python train.py --n_layer=10 --d_model=160 --n_head=2 --n_kv_head=1 --head_dim=64 --d_mlp=640 --vocab_size=1024 --activation="tanh_gelu" --norm="layernorm" --norm_place="pre" --norm_eps=1e-06 --positions="rope" --rope_base=36800.0 --rope_fraction=0.5 --qk_norm=false --attn_scale=0.125 --bias="none" --tie_embeddings=false --parallel_block=true --init="uniform" --init_std_qkv=0.0438 --init_std_o=0.0109 --init_std_up=0.0438 --init_std_down=0.0049 --optimizer="muon_variant" --lr=0.00839 --beta1=0.9 --weight_decay=0.0041 --lr_head=0.00566 --grad_clip=1.0 --warmup_steps=200 --schedule="wsd" --decay_fraction=0.753 --decay_shape="cos" --final_lr_fraction=0.05 --batch_tokens=8192 --seq_len=1024 --doc_mask=true --train_tokens=129900000 --steps=15857 --dataset="wikipedia_en"
MLP neurons of a small language model. Each row is named by its layer, matrix (down: output weights) and neuron, and shows model dimensions 16-143. Each number is 50 + 10 x the weight over its row's rms, rounded and kept within 0 to 99.
A block is one neuron, or neurons of one layer that tend to fire together. Before each block is what it responds to, as a language model described it from the Wikipedia text at the highest values.

Responds to: Subject pronouns, split verbs
L5.down470:61 46 41 49 33 54 55 43 62 53 23 47 39 71 58 32 52 53 42 44 30 50 53 44 47 50 46 63 43 68 62 59 60 48 46 48 42 42 50 58 43 54 39 55 50 52 45 75 56 50 55 67 40 42 32 48 39 56 52 21 48 44 41 53 46 41 48 38 58 49 64 60 43 51 63 55 58 53 42 65 57 54 56 48 34 53 61 46 31 39 32 31 59 49 58 44 49 45 48 59 58 50 50 34 49 48 54 50 49 41 68 49 63 53 61 62 77 49 64 51 53 55 37 48 34 46 39 37

Responds to: Word piece after f
L2.down209:56 45 42 51 34 53 61 48 65 58 47 62 28 38 44 63 51 61 27 33 58 40 50 50 42 52 50 58 56 48 38 51 58 51 38 41 40 51 54 55 43 60 54 24 30 25 48 64 64 61 43 50 44 47 46 52 48 42 60 37 43 40 45 38 38 62 64 55 56 39 51 40 42 57 56 38 51 66 55 56 58 53 52 48 46 39 55 46 66 55 47 76 56 51 56 59 26 61 49 37 44 43 37 45 50 54 38 58 52 60 51 50 66 48 57 50 70 39 53 55 47 67 46 58 41 66 51 51
L2.down266:52 61 39 40 36 62 46 57 56 50 61 55 55 44 56 37 51 51 53 55 70 52 48 66 48 34 57 41 40 42 73 41 43 54 57 51 51 74 57 45 54 46 55 27 59 39 53 60 45 46 45 48 32 40 43 52 63 54 60 44 47 60 66 41 58 56 35 49 25 52 46 60 54 64 43 44 55 32 36 60 43 59 61 45 40 51 63 42 48 74 49 44 48 40 44 42 51 65 37 53 35 61 53 56 36 58 43 43 40 39 52 52 48 48 67 57 60 43 48 57 59 49 51 62 42 35 31 36
L2.down315:39 53 51 55 54 33 51 40 48 39 44 48 53 68 53 49 54 45 50 64 36 51 62 43 58 61 46 55 44 59 40 51 67 51 48 47 61 52 50 30 44 40 55 39 46 39 47 60 53 36 38 50 54 43 40 46 62 68 39 42 60 57 37 60 41 48 33 36 62 46 48 54 46 43 58 44 54 34 70 43 56 46 64 47 45 48 52 52 44 72 64 60 45 40 46 68 34 70 74 41 57 47 58 53 47 73 72 59 22 49 61 48 46 48 45 52 61 42 41 56 53 57 48 29 66 53 37 59
L2.down348:52 47 69 55 58 57 50 39 39 45 60 30 66 50 49 55 52 53 54 43 61 44 50 33 47 62 70 57 61 56 48 57 46 44 43 45 54 49 35 53 47 55 38 62 69 72 48 56 47 57 47 53 43 35 45 43 47 50 50 53 38 70 55 48 41 55 49 57 49 46 43 49 70 43 61 56 40 27 49 34 64 43 44 58 60 49 56 39 59 61 39 37 52 43 51 46 41 41 64 73 62 39 52 68 53 60 34 42 69 41 51 57 48 36 60 55 50 40 45 31 47 26 34 49 41 56 58 61
L2.down434:62 54 41 31 42 62 55 43 73 55 47 54 56 39 55 58 67 43 65 71 41 50 52 52 54 48 45 50 41 41 53 59 66 36 40 44 38 31 65 60 46 57 60 46 46 45 55 45 44 47 56 54 48 54 58 40 52 51 36 39 39 43 32 48 70 36 53 60 46 37 67 58 53 49 67 34 52 32 62 49 68 55 46 49 42 56 36 56 59 57 53 36 60 59 59 59 57 51 35 34 61 48 51 54 48 38 50 33 51 58 54 48 52 48 29 45 40 59 59 43 49 65 50 60 36 54 45 63
L2.down464:58 55 54 57 60 40 33 54 53 40 60 54 38 47 47 68 28 54 50 34 45 45 45 39 59 57 35 40 43 43 45 50 52 59 59 61 46 41 58 52 36 53 45 69 35 53 53 40 58 58 54 69 44 53 71 57 63 36 39 47 44 39 51 50 41 47 42 47 49 37 69 48 57 63 65 50 43 37 53 47 65 39 40 45 53 50 53 39 58 34 49 56 62 49 29 63 53 50 40 45 51 46 47 49 65 73 63 41 54 42 51 21 34 45 45 43 58 43 36 52 59 54 32 69 49 64 58 35
L2.down572:46 54 56 45 42 49 48 43 48 58 52 54 61 38 29 68 53 39 74 41 62 37 38 57 44 48 45 43 41 50 47 47 61 66 50 47 45 34 54 57 56 67 53 41 33 45 55 53 56 40 40 55 38 46 63 34 39 40 58 54 46 69 39 65 46 54 68 43 66 49 51 57 34 31 47 43 51 50 64 50 38 41 71 38 55 46 37 45 32 54 53 55 47 46 54 44 45 70 50 55 47 26 67 41 47 48 40 67 43 60 60 47 51 56 63 60 49 57 30 54 34 48 52 43 61 52 50 58
L2.down588:44 47 47 49 63 43 60 51 30 47 46 59 56 54 64 29 67 53 54 60 34 45 42 18 52 42 58 49 60 54 46 49 58 52 55 48 53 44 56 50 59 31 42 50 57 49 57 45 34 37 41 53 54 56 75 38 34 50 44 66 52 49 63 54 50 47 61 71 43 61 60 29 53 44 36 59 64 49 56 47 51 54 46 55 56 69 32 80 51 50 34 31 54 43 50 62 58 49 47 59 47 49 36 40 61 61 50 48 49 57 48 59 41 57 57 54 37 74 29 53 46 29 52 36 48 46 60 58

Responds to: Sentence-initial subject pronouns
L6.down96:61 53 43 41 49 37 36 57 45 65 48 53 59 78 69 54 35 44 52 44 48 48 51 46 54 61 59 61 43 55 50 29 37 44 58 22 38 47 56 57 39 59 54 54 47 59 31 52 55 59 47 48 60 43 50 44 59 46 32 57 46 54 55 40 66 42 45 64 57 51 43 55 61 65 43 51 55 67 39 66 41 53 59 50 41 59 43 47 67 54 52 48 46 44 38 42 47 41 47 55 52 44 50 42 48 44 46 72 51 63 41 49 46 43 40 46 54 41 29 54 40 66 54 58 36 48 54 43
L6.down259:50 50 67 51 58 62 63 42 44 59 33 51 53 39 55 53 60 57 55 61 46 63 43 54 54 33 50 59 50 52 55 74 59 49 48 47 43 42 54 41 49 39 31 68 37 60 41 45 48 52 59 59 67 56 57 48 53 53 50 33 60 42 53 36 59 26 48 52 34 65 55 52 45 41 55 43 47 61 42 54 53 44 27 49 47 45 51 37 44 70 47 57 44 45 43 41 46 46 57 63 57 37 46 39 45 47 52 46 67 56 37 47 50 48 58 59 39 55 71 66 46 54 41 58 57 37 44 60
L6.down345:53 50 41 49 60 49 54 63 57 55 42 45 46 44 50 25 51 54 61 44 60 44 57 56 43 43 33 67 41 59 63 56 36 53 48 51 33 47 44 49 48 51 59 62 49 45 63 48 46 39 52 52 66 57 39 42 47 36 32 30 64 39 50 49 40 58 59 34 41 59 62 38 59 37 61 53 54 43 43 47 58 52 48 48 41 60 68 45 42 62 37 55 45 53 45 60 57 43 38 43 48 58 65 68 44 35 46 27 63 44 39 52 53 47 48 53 62 38 34 59 62 57 48 61 70 58 46 49
L6.down354:51 49 61 30 53 43 60 26 43 71 47 52 53 55 43 55 70 47 42 48 42 42 40 55 49 62 42 58 48 54 55 46 31 57 63 50 62 38 70 40 40 47 63 73 51 54 38 57 76 28 50 67 54 57 51 57 61 40 45 46 49 37 52 35 47 59 59 61 52 51 60 69 38 45 52 58 51 30 48 51 54 63 49 63 38 51 51 49 38 54 54 50 42 57 53 48 62 36 70 52 48 57 60 43 57 45 46 41 49 41 46 55 39 51 49 42 44 50 57 64 42 48 50 64 68 27 35 49
L6.down404:50 54 41 39 62 43 49 45 44 54 54 51 44 55 52 32 53 53 62 34 47 60 59 47 55 60 54 68 57 33 62 41 52 37 70 40 41 62 65 36 58 57 54 59 48 64 55 42 51 53 67 35 57 43 35 46 52 41 53 44 40 39 61 48 36 47 49 35 38 51 56 45 53 35 47 46 50 44 53 40 58 44 61 62 60 46 56 54 49 62 40 53 33 70 60 51 37 46 63 56 57 26 38 41 47 51 56 43 38 44 57 53 73 62 75 60 50 42 57 33 45 45 51 63 41 42 45 51
L6.down483:40 46 35 53 39 47 48 44 44 51 44 62 54 46 31 32 55 56 48 51 53 49 32 33 40 33 53 37 35 46 61 44 47 45 60 45 47 64 52 46 37 52 52 60 52 48 70 63 54 40 54 55 47 56 61 65 50 36 48 55 31 47 56 48 59 48 54 64 43 41 47 62 71 58 61 53 61 23 31 55 70 45 51 51 63 46 56 42 41 39 46 52 44 55 56 56 50 49 72 69 52 56 47 50 68 39 60 40 55 63 58 36 52 58 51 52 64 48 55 56 35 21 56 51 43 45 59 56
L6.down508:48 39 39 67 50 43 61 62 45 56 54 40 49 45 37 42 35 59 49 57 51 46 53 53 44 49 46 48 46 50 63 23 73 67 31 38 62 50 42 47 44 60 62 46 52 43 74 49 41 49 59 52 44 58 18 50 41 65 31 50 53 47 62 56 39 38 55 59 49 49 41 56 52 48 49 54 35 52 70 56 62 60 63 48 48 25 59 72 56 57 30 68 50 47 50 49 63 61 35 39 57 27 43 46 30 38 44 59 44 52 48 44 27 47 55 45 41 64 57 56 60 61 42 66 55 42 61 46
L6.down513:54 52 47 46 74 35 47 55 43 62 59 44 62 43 47 43 40 49 63 41 66 29 49 57 56 63 38 61 45 56 55 51 67 89 54 33 55 57 54 52 36 44 43 55 47 44 50 71 39 61 46 36 63 65 34 63 50 75 43 60 61 37 45 47 37 48 56 49 38 55 46 41 57 38 43 59 57 67 39 45 43 34 36 62 40 44 52 49 34 58 45 51 52 64 61 60 39 55 64 36 49 41 48 39 60 57 46 61 58 51 57 54 41 53 48 43 45 40 41 47 53 43 45 36 54 42 46 52

Responds to: Structured data-field fragments
L5.down513:59 33 39 50 48 46 58 54 54 31 50 42 60 44 55 50 51 61 38 57 55 45 47 31 47 44 51 60 54 73 45 45 48 57 58 53 58 31 50 53 62 63 49 55 35 37 47 35 49 69 50 47 45 45 73 49 54 66 52 55 57 57 56 56 43 73 52 53 44 52 59 54 43 44 32 49 49 41 47 60 49 58 50 42 39 53 54 51 51 43 50 40 63 51 68 63 51 54 59 49 60 51 45 50 36 63 60 35 58 42 50 37 43 57 64 19 49 74 46 41 56 60 46 64 56 50 40 35

Responds to: Phrase-boundary function tokens
L5.down163:57 70 56 60 59 46 48 41 43 42 55 45 56 60 40 02 37 38 49 42 43 64 35 48 57 40 48 55 51 55 52 45 45 40 55 63 57 69 28 51 55 49 19 57 58 68 53 56 44 56 54 56 49 55 46 33 51 51 43 43 63 60 39 50 71 37 51 49 40 44 49 51 60 53 41 50 45 33 45 61 50 61 55 47 59 73 38 51 48 50 53 58 57 46 53 29 62 46 54 54 39 61 51 45 52 53 41 67 76 39 39 52 54 53 68 50 47 44 55 57 41 57 56 54 39 38 48 54

Responds to: Mid-word fragments, number commas
L6.down60:69 48 59 48 38 45 67 47 62 38 69 35 46 54 51 70 52 67 50 48 45 38 61 41 39 79 52 48 40 46 53 48 29 36 44 35 48 54 60 57 47 37 49 39 31 42 45 49 68 46 38 39 55 50 25 34 32 35 56 54 67 50 52 45 49 46 46 35 69 45 43 48 59 50 71 52 48 45 44 56 53 51 70 53 58 61 50 47 42 48 49 66 55 41 55 49 46 48 42 47 43 40 48 45 62 47 42 60 44 51 46 60 50 58 40 58 44 38 53 62 48 57 43 64 64 60 36 56
L6.down244:70 53 49 53 57 52 49 38 50 63 60 45 60 48 51 46 74 42 38 58 48 60 49 37 48 35 47 55 52 53 56 53 64 34 27 50 65 60 54 68 45 54 40 47 40 51 48 43 49 49 52 57 49 62 55 53 40 47 52 51 56 44 50 54 25 51 64 62 42 57 35 47 45 44 47 63 52 50 41 44 73 43 52 40 60 52 38 40 69 43 56 54 56 30 46 47 56 59 57 56 53 38 43 43 47 56 43 34 51 71 63 41 48 64 43 34 67 17 54 44 53 42 52 42 43 53 50 77
L6.down311:49 51 54 68 63 47 56 54 68 48 61 54 43 38 57 64 43 69 42 37 61 65 46 51 45 52 49 39 47 21 50 45 53 42 57 32 47 62 53 37 43 52 56 26 54 59 66 41 45 60 68 43 39 40 51 67 57 39 57 38 54 55 58 47 54 42 44 47 52 59 32 51 60 45 67 39 53 47 33 53 54 44 50 30 20 33 40 58 59 46 55 49 49 47 57 53 67 51 40 34 59 59 47 55 47 44 55 42 47 47 56 56 35 60 39 50 45 59 43 49 52 71 37 55 58 40 44 54
L6.down366:37 56 59 72 43 62 51 48 46 52 50 55 53 48 73 55 39 53 61 51 36 52 63 46 52 38 43 42 42 36 47 60 50 49 47 62 53 25 46 44 40 58 49 42 29 73 68 69 41 41 52 60 58 44 44 54 51 51 57 45 41 74 52 53 55 53 51 39 64 53 49 46 40 40 48 50 54 64 54 62 42 56 49 57 63 43 66 59 58 52 63 40 38 33 62 55 55 42 46 60 48 50 47 48 49 36 57 50 31 56 62 40 52 58 34 55 34 53 45 51 44 52 22 31 32 40 54 51
L6.down386:37 54 51 67 58 46 64 53 38 39 54 63 33 34 53 50 44 61 43 46 43 44 65 47 60 53 53 44 49 55 46 47 41 52 67 37 34 51 38 63 65 23 52 63 57 46 48 33 58 56 57 47 52 42 55 42 57 54 52 44 65 58 52 52 39 32 65 41 49 45 53 63 66 45 48 59 47 38 49 39 63 42 33 57 49 47 71 48 45 35 50 59 17 39 58 40 60 45 45 63 52 57 46 78 40 67 49 51 49 58 38 50 42 41 41 52 48 44 50 48 28 46 48 62 48 55 49 58
L6.down452:46 54 44 44 56 58 63 53 64 56 34 55 59 52 44 38 54 51 53 49 54 67 48 50 38 37 53 62 38 68 61 42 61 44 33 54 38 55 60 51 44 46 45 40 49 44 68 49 49 72 55 70 71 47 25 59 43 52 44 68 62 37 42 44 47 54 62 41 51 66 57 54 35 49 42 42 46 49 54 52 68 44 43 56 51 47 52 45 73 67 49 55 46 55 57 31 53 31 39 59 40 44 42 49 64 53 56 54 52 42 53 30 51 59 58 42 54 52 66 45 57 53 53 60 39 54 62 58
L6.down455:56 46 55 53 59 50 42 34 49 42 56 57 67 48 46 39 53 49 48 52 47 50 34 32 41 48 53 55 37 47 66 36 37 46 54 59 44 38 62 60 54 71 73 46 62 52 45 61 64 71 50 41 36 50 44 51 51 56 68 76 30 58 55 57 43 55 59 46 59 65 69 37 56 36 71 52 49 52 42 58 45 46 49 38 63 58 64 51 47 56 41 54 54 58 36 55 45 55 43 68 49 50 34 47 35 47 49 61 53 56 44 66 61 30 46 50 42 61 36 66 58 70 30 39 44 63 48 44
L6.down607:40 33 59 45 45 37 53 66 47 33 46 23 43 62 57 57 54 76 56 42 60 51 52 35 59 66 44 46 30 55 61 46 53 47 29 69 52 46 30 55 54 51 42 38 60 44 55 53 66 59 50 40 46 49 43 50 46 58 55 46 45 46 27 52 43 53 54 56 49 53 58 48 52 64 58 62 42 40 53 36 57 61 42 43 58 55 54 40 54 67 64 64 36 55 57 46 42 47 47 57 43 59 43 43 64 57 31 73 30 56 54 53 42 71 55 43 37 42 39 41 26 67 55 45 48 39 37 53

Responds to: Structural boundary tokens
L6.down47:44 38 62 57 58 44 37 54 33 39 44 55 57 56 43 10 54 41 56 57 46 47 63 41 67 49 64 51 42 56 49 30 50 50 52 54 63 61 53 43 49 61 43 42 25 55 57 61 32 48 46 51 43 50 49 50 50 60 48 41 52 53 45 64 59 38 44 34 58 59 52 45 49 55 46 47 41 49 38 63 44 34 62 58 54 76 37 43 47 32 60 51 63 45 44 46 51 51 45 48 49 50 35 34 41 43 43 58 63 44 65 63 50 66 53 58 49 45 56 54 54 39 53 49 69 53 46 42
L6.down79:45 54 52 43 60 25 39 42 40 59 33 48 47 58 43 34 74 46 56 55 54 43 42 56 42 52 43 57 46 54 60 61 67 52 46 56 46 56 54 46 52 62 47 59 53 58 34 46 51 42 53 60 50 52 34 39 44 46 54 21 54 56 36 55 49 23 68 56 57 46 50 71 62 44 68 53 43 49 46 49 32 43 43 66 57 78 59 48 38 40 26 54 52 56 46 43 58 48 55 41 62 53 54 52 63 53 41 57 42 71 36 55 36 51 51 31 53 49 50 39 47 60 41 53 71 65 68 52
L6.down92:52 52 44 57 64 55 44 44 49 44 43 37 47 73 40 00 45 38 54 57 47 52 40 49 62 47 37 59 46 57 41 52 45 62 36 49 55 72 48 52 52 55 40 58 44 60 50 55 52 52 47 48 55 48 46 47 54 58 56 43 61 49 44 56 54 50 62 55 42 53 55 56 49 47 43 44 36 53 43 67 51 27 41 49 65 71 50 46 44 61 50 43 47 43 55 45 60 49 54 42 51 63 54 47 54 56 37 53 88 36 40 61 50 52 52 41 47 53 50 53 43 50 47 54 55 35 51 63
L6.down414:71 49 37 40 45 72 41 30 59 46 36 53 75 56 42 20 47 46 59 46 43 57 56 39 56 32 51 38 48 51 41 32 57 63 40 55 34 59 59 40 63 58 36 46 49 66 56 55 50 49 35 47 49 48 59 35 55 50 53 59 61 65 37 65 40 77 46 50 45 42 35 42 58 38 77 42 60 41 50 40 56 53 57 41 32 63 48 46 51 57 44 54 43 57 42 44 53 56 62 50 52 67 49 52 50 58 46 48 45 49 65 57 62 37 39 60 53 54 49 60 55 51 43 40 61 70 38 57
L6.down423:51 56 63 38 47 42 45 34 53 45 49 38 48 58 45 16 69 71 55 38 40 49 55 62 51 35 32 72 56 58 49 50 50 42 47 53 46 59 43 31 62 39 46 69 48 41 19 39 49 32 49 49 44 47 57 61 51 56 46 46 57 51 29 59 65 47 49 44 60 62 65 35 51 57 70 55 52 60 56 50 52 45 46 50 67 67 51 61 52 57 33 52 56 40 64 51 43 56 49 44 58 52 33 50 52 49 55 59 53 51 63 46 65 54 35 50 57 46 41 42 39 56 46 59 47 28 56 49
L6.down535:64 41 42 70 46 41 52 36 34 46 61 52 45 49 56 29 47 49 57 72 54 56 50 42 46 42 44 75 58 66 36 42 53 51 37 56 51 62 39 51 59 41 46 50 42 49 47 50 45 42 45 68 42 62 37 48 43 59 53 42 52 43 38 47 44 60 66 49 33 46 37 48 56 51 50 61 55 59 43 59 38 44 44 45 44 73 53 56 63 47 43 46 47 55 57 32 49 56 50 41 55 52 60 56 39 39 39 55 54 58 39 48 51 62 45 42 60 44 66 56 56 42 53 57 54 29 60 76
L6.down546:43 40 44 52 55 68 49 54 62 52 62 67 38 44 59 42 65 62 51 61 48 65 39 46 44 55 52 46 40 47 45 37 53 30 47 50 49 63 53 55 66 55 51 39 53 56 55 61 47 46 40 56 55 51 62 36 56 67 60 54 53 79 39 48 52 55 45 37 56 51 55 36 45 44 61 49 47 60 49 38 49 49 28 56 75 75 42 35 38 51 40 52 57 47 61 56 46 64 57 38 54 61 49 59 53 39 58 57 43 39 31 77 61 58 55 29 58 32 59 46 53 46 20 54 53 43 44 43
L6.down634:45 61 52 57 62 55 56 30 46 29 48 55 40 63 47 00 56 39 63 49 50 37 50 52 50 58 41 58 60 60 55 46 55 47 45 53 56 43 43 48 63 65 40 58 45 39 36 54 44 44 55 44 42 30 43 49 56 52 56 55 36 46 50 35 54 44 49 63 45 50 66 56 37 51 76 61 48 63 63 52 38 42 43 49 71 68 41 49 54 49 50 66 63 56 58 51 53 49 46 53 40 52 49 53 49 64 39 49 57 52 54 46 52 57 52 57 53 38 58 54 63 38 39 55 49 41 32 55

Responds to: Word piece after D/R
L2.down13:50 55 43 72 57 45 56 38 47 59 45 53 54 54 44 41 65 45 41 41 61 48 53 58 50 32 48 56 53 56 39 47 62 56 71 63 58 55 58 53 60 27 52 44 39 51 51 60 60 43 52 80 40 51 44 33 42 54 61 45 40 56 57 56 55 43 49 43 32 39 49 56 54 65 52 26 58 62 48 22 40 53 60 55 43 39 52 55 56 51 39 51 53 58 62 50 59 44 50 39 47 48 53 48 44 52 39 45 60 59 49 33 46 52 65 48 52 69 35 63 50 37 39 50 58 57 51 40
L2.down23:58 61 57 76 54 52 57 47 45 53 54 36 46 43 64 34 37 67 53 52 62 46 48 52 49 55 18 54 41 55 53 67 47 45 55 54 49 28 49 41 50 41 59 39 39 36 47 53 51 44 47 43 62 43 48 67 57 58 50 38 51 56 39 46 66 42 50 43 40 46 45 63 35 51 59 39 46 52 37 54 39 77 50 26 45 72 35 43 59 49 40 37 51 36 73 56 61 47 46 58 47 47 56 33 65 51 42 48 49 44 59 46 65 45 61 44 61 61 52 44 39 68 60 62 63 59 40 50
L2.down27:45 56 43 60 69 35 56 60 52 46 37 51 55 54 56 54 58 61 38 49 48 48 48 28 56 65 67 52 47 53 52 44 58 70 56 40 54 56 43 76 49 56 46 56 48 57 33 58 43 49 40 42 56 53 58 50 34 38 52 56 40 65 63 52 44 64 60 54 55 44 76 56 32 54 43 40 40 67 37 64 51 22 53 43 41 50 59 70 43 63 34 55 42 37 44 46 36 41 65 47 48 38 44 48 44 48 56 47 22 37 52 49 56 49 44 51 38 36 44 63 51 54 45 48 29 62 47 48
L2.down37:44 53 55 57 39 45 68 53 56 49 54 59 43 39 49 42 70 55 46 47 42 40 53 51 41 43 27 38 58 45 42 62 56 48 59 57 39 56 37 32 44 51 38 47 49 53 54 41 42 29 50 61 56 59 52 46 57 55 52 51 35 41 34 59 70 50 52 61 52 62 59 59 47 57 45 24 44 49 36 47 63 47 70 60 46 26 40 46 68 50 64 40 42 25 71 37 54 64 48 53 51 50 38 48 54 39 50 62 40 37 40 49 48 44 54 57 56 56 61 54 52 48 52 72 33 60 57 58
L2.down225:37 62 56 45 53 50 62 33 48 48 52 51 49 16 38 49 51 48 55 58 33 38 60 56 48 35 62 39 57 57 42 50 42 52 48 69 49 52 45 38 49 52 43 40 38 54 41 48 48 61 65 63 38 76 60 45 53 60 59 52 34 36 49 68 49 60 32 43 63 54 65 53 47 45 69 39 57 26 61 53 42 55 71 38 41 37 51 51 42 42 43 51 47 55 46 49 52 55 52 56 57 32 58 44 39 52 60 46 55 57 42 51 55 49 48 57 47 50 29 62 54 53 54 69 57 61 48 44
L2.down312:48 57 48 56 54 46 66 74 49 34 63 39 49 44 47 74 41 54 55 59 60 50 49 36 58 71 59 50 62 58 49 50 46 50 62 64 67 54 45 44 32 46 38 44 50 47 26 41 53 47 42 46 56 51 42 42 55 53 42 71 52 41 41 44 53 44 55 42 49 53 52 65 56 74 43 40 35 59 56 47 64 54 51 54 41 33 58 55 40 54 49 47 58 44 58 54 37 53 54 60 48 53 40 55 38 46 45 34 25 61 56 47 47 54 50 50 55 54 71 46 51 41 41 40 58 64 56 48
L2.down385:41 58 42 39 62 58 46 59 52 52 59 49 56 44 47 60 40 60 71 52 49 60 46 48 45 62 62 55 68 55 65 56 53 34 60 49 47 73 78 39 51 37 52 55 61 48 46 34 39 54 52 51 60 52 40 40 52 49 68 51 59 55 27 47 27 38 47 32 51 47 58 46 55 46 44 49 37 47 43 43 60 57 53 58 52 40 73 62 61 35 55 47 54 44 41 45 57 63 36 61 65 35 48 54 59 51 53 44 16 54 54 29 48 50 49 30 36 39 40 43 46 60 55 44 53 50 60 51
L2.down494:36 45 54 45 36 49 60 85 43 57 64 39 57 44 70 72 35 51 37 53 55 44 54 48 53 73 48 46 68 38 55 52 64 47 67 52 65 42 49 47 50 52 56 51 56 55 35 39 45 58 46 48 44 55 56 43 57 59 43 63 66 48 67 26 41 53 53 44 55 53 43 61 49 55 38 57 43 47 55 47 56 50 55 63 41 28 58 47 43 43 48 37 20 45 54 50 38 59 57 40 56 43 45 50 54 47 56 44 38 52 57 39 45 66 57 40 60 57 63 36 38 49 63 33 55 55 42 45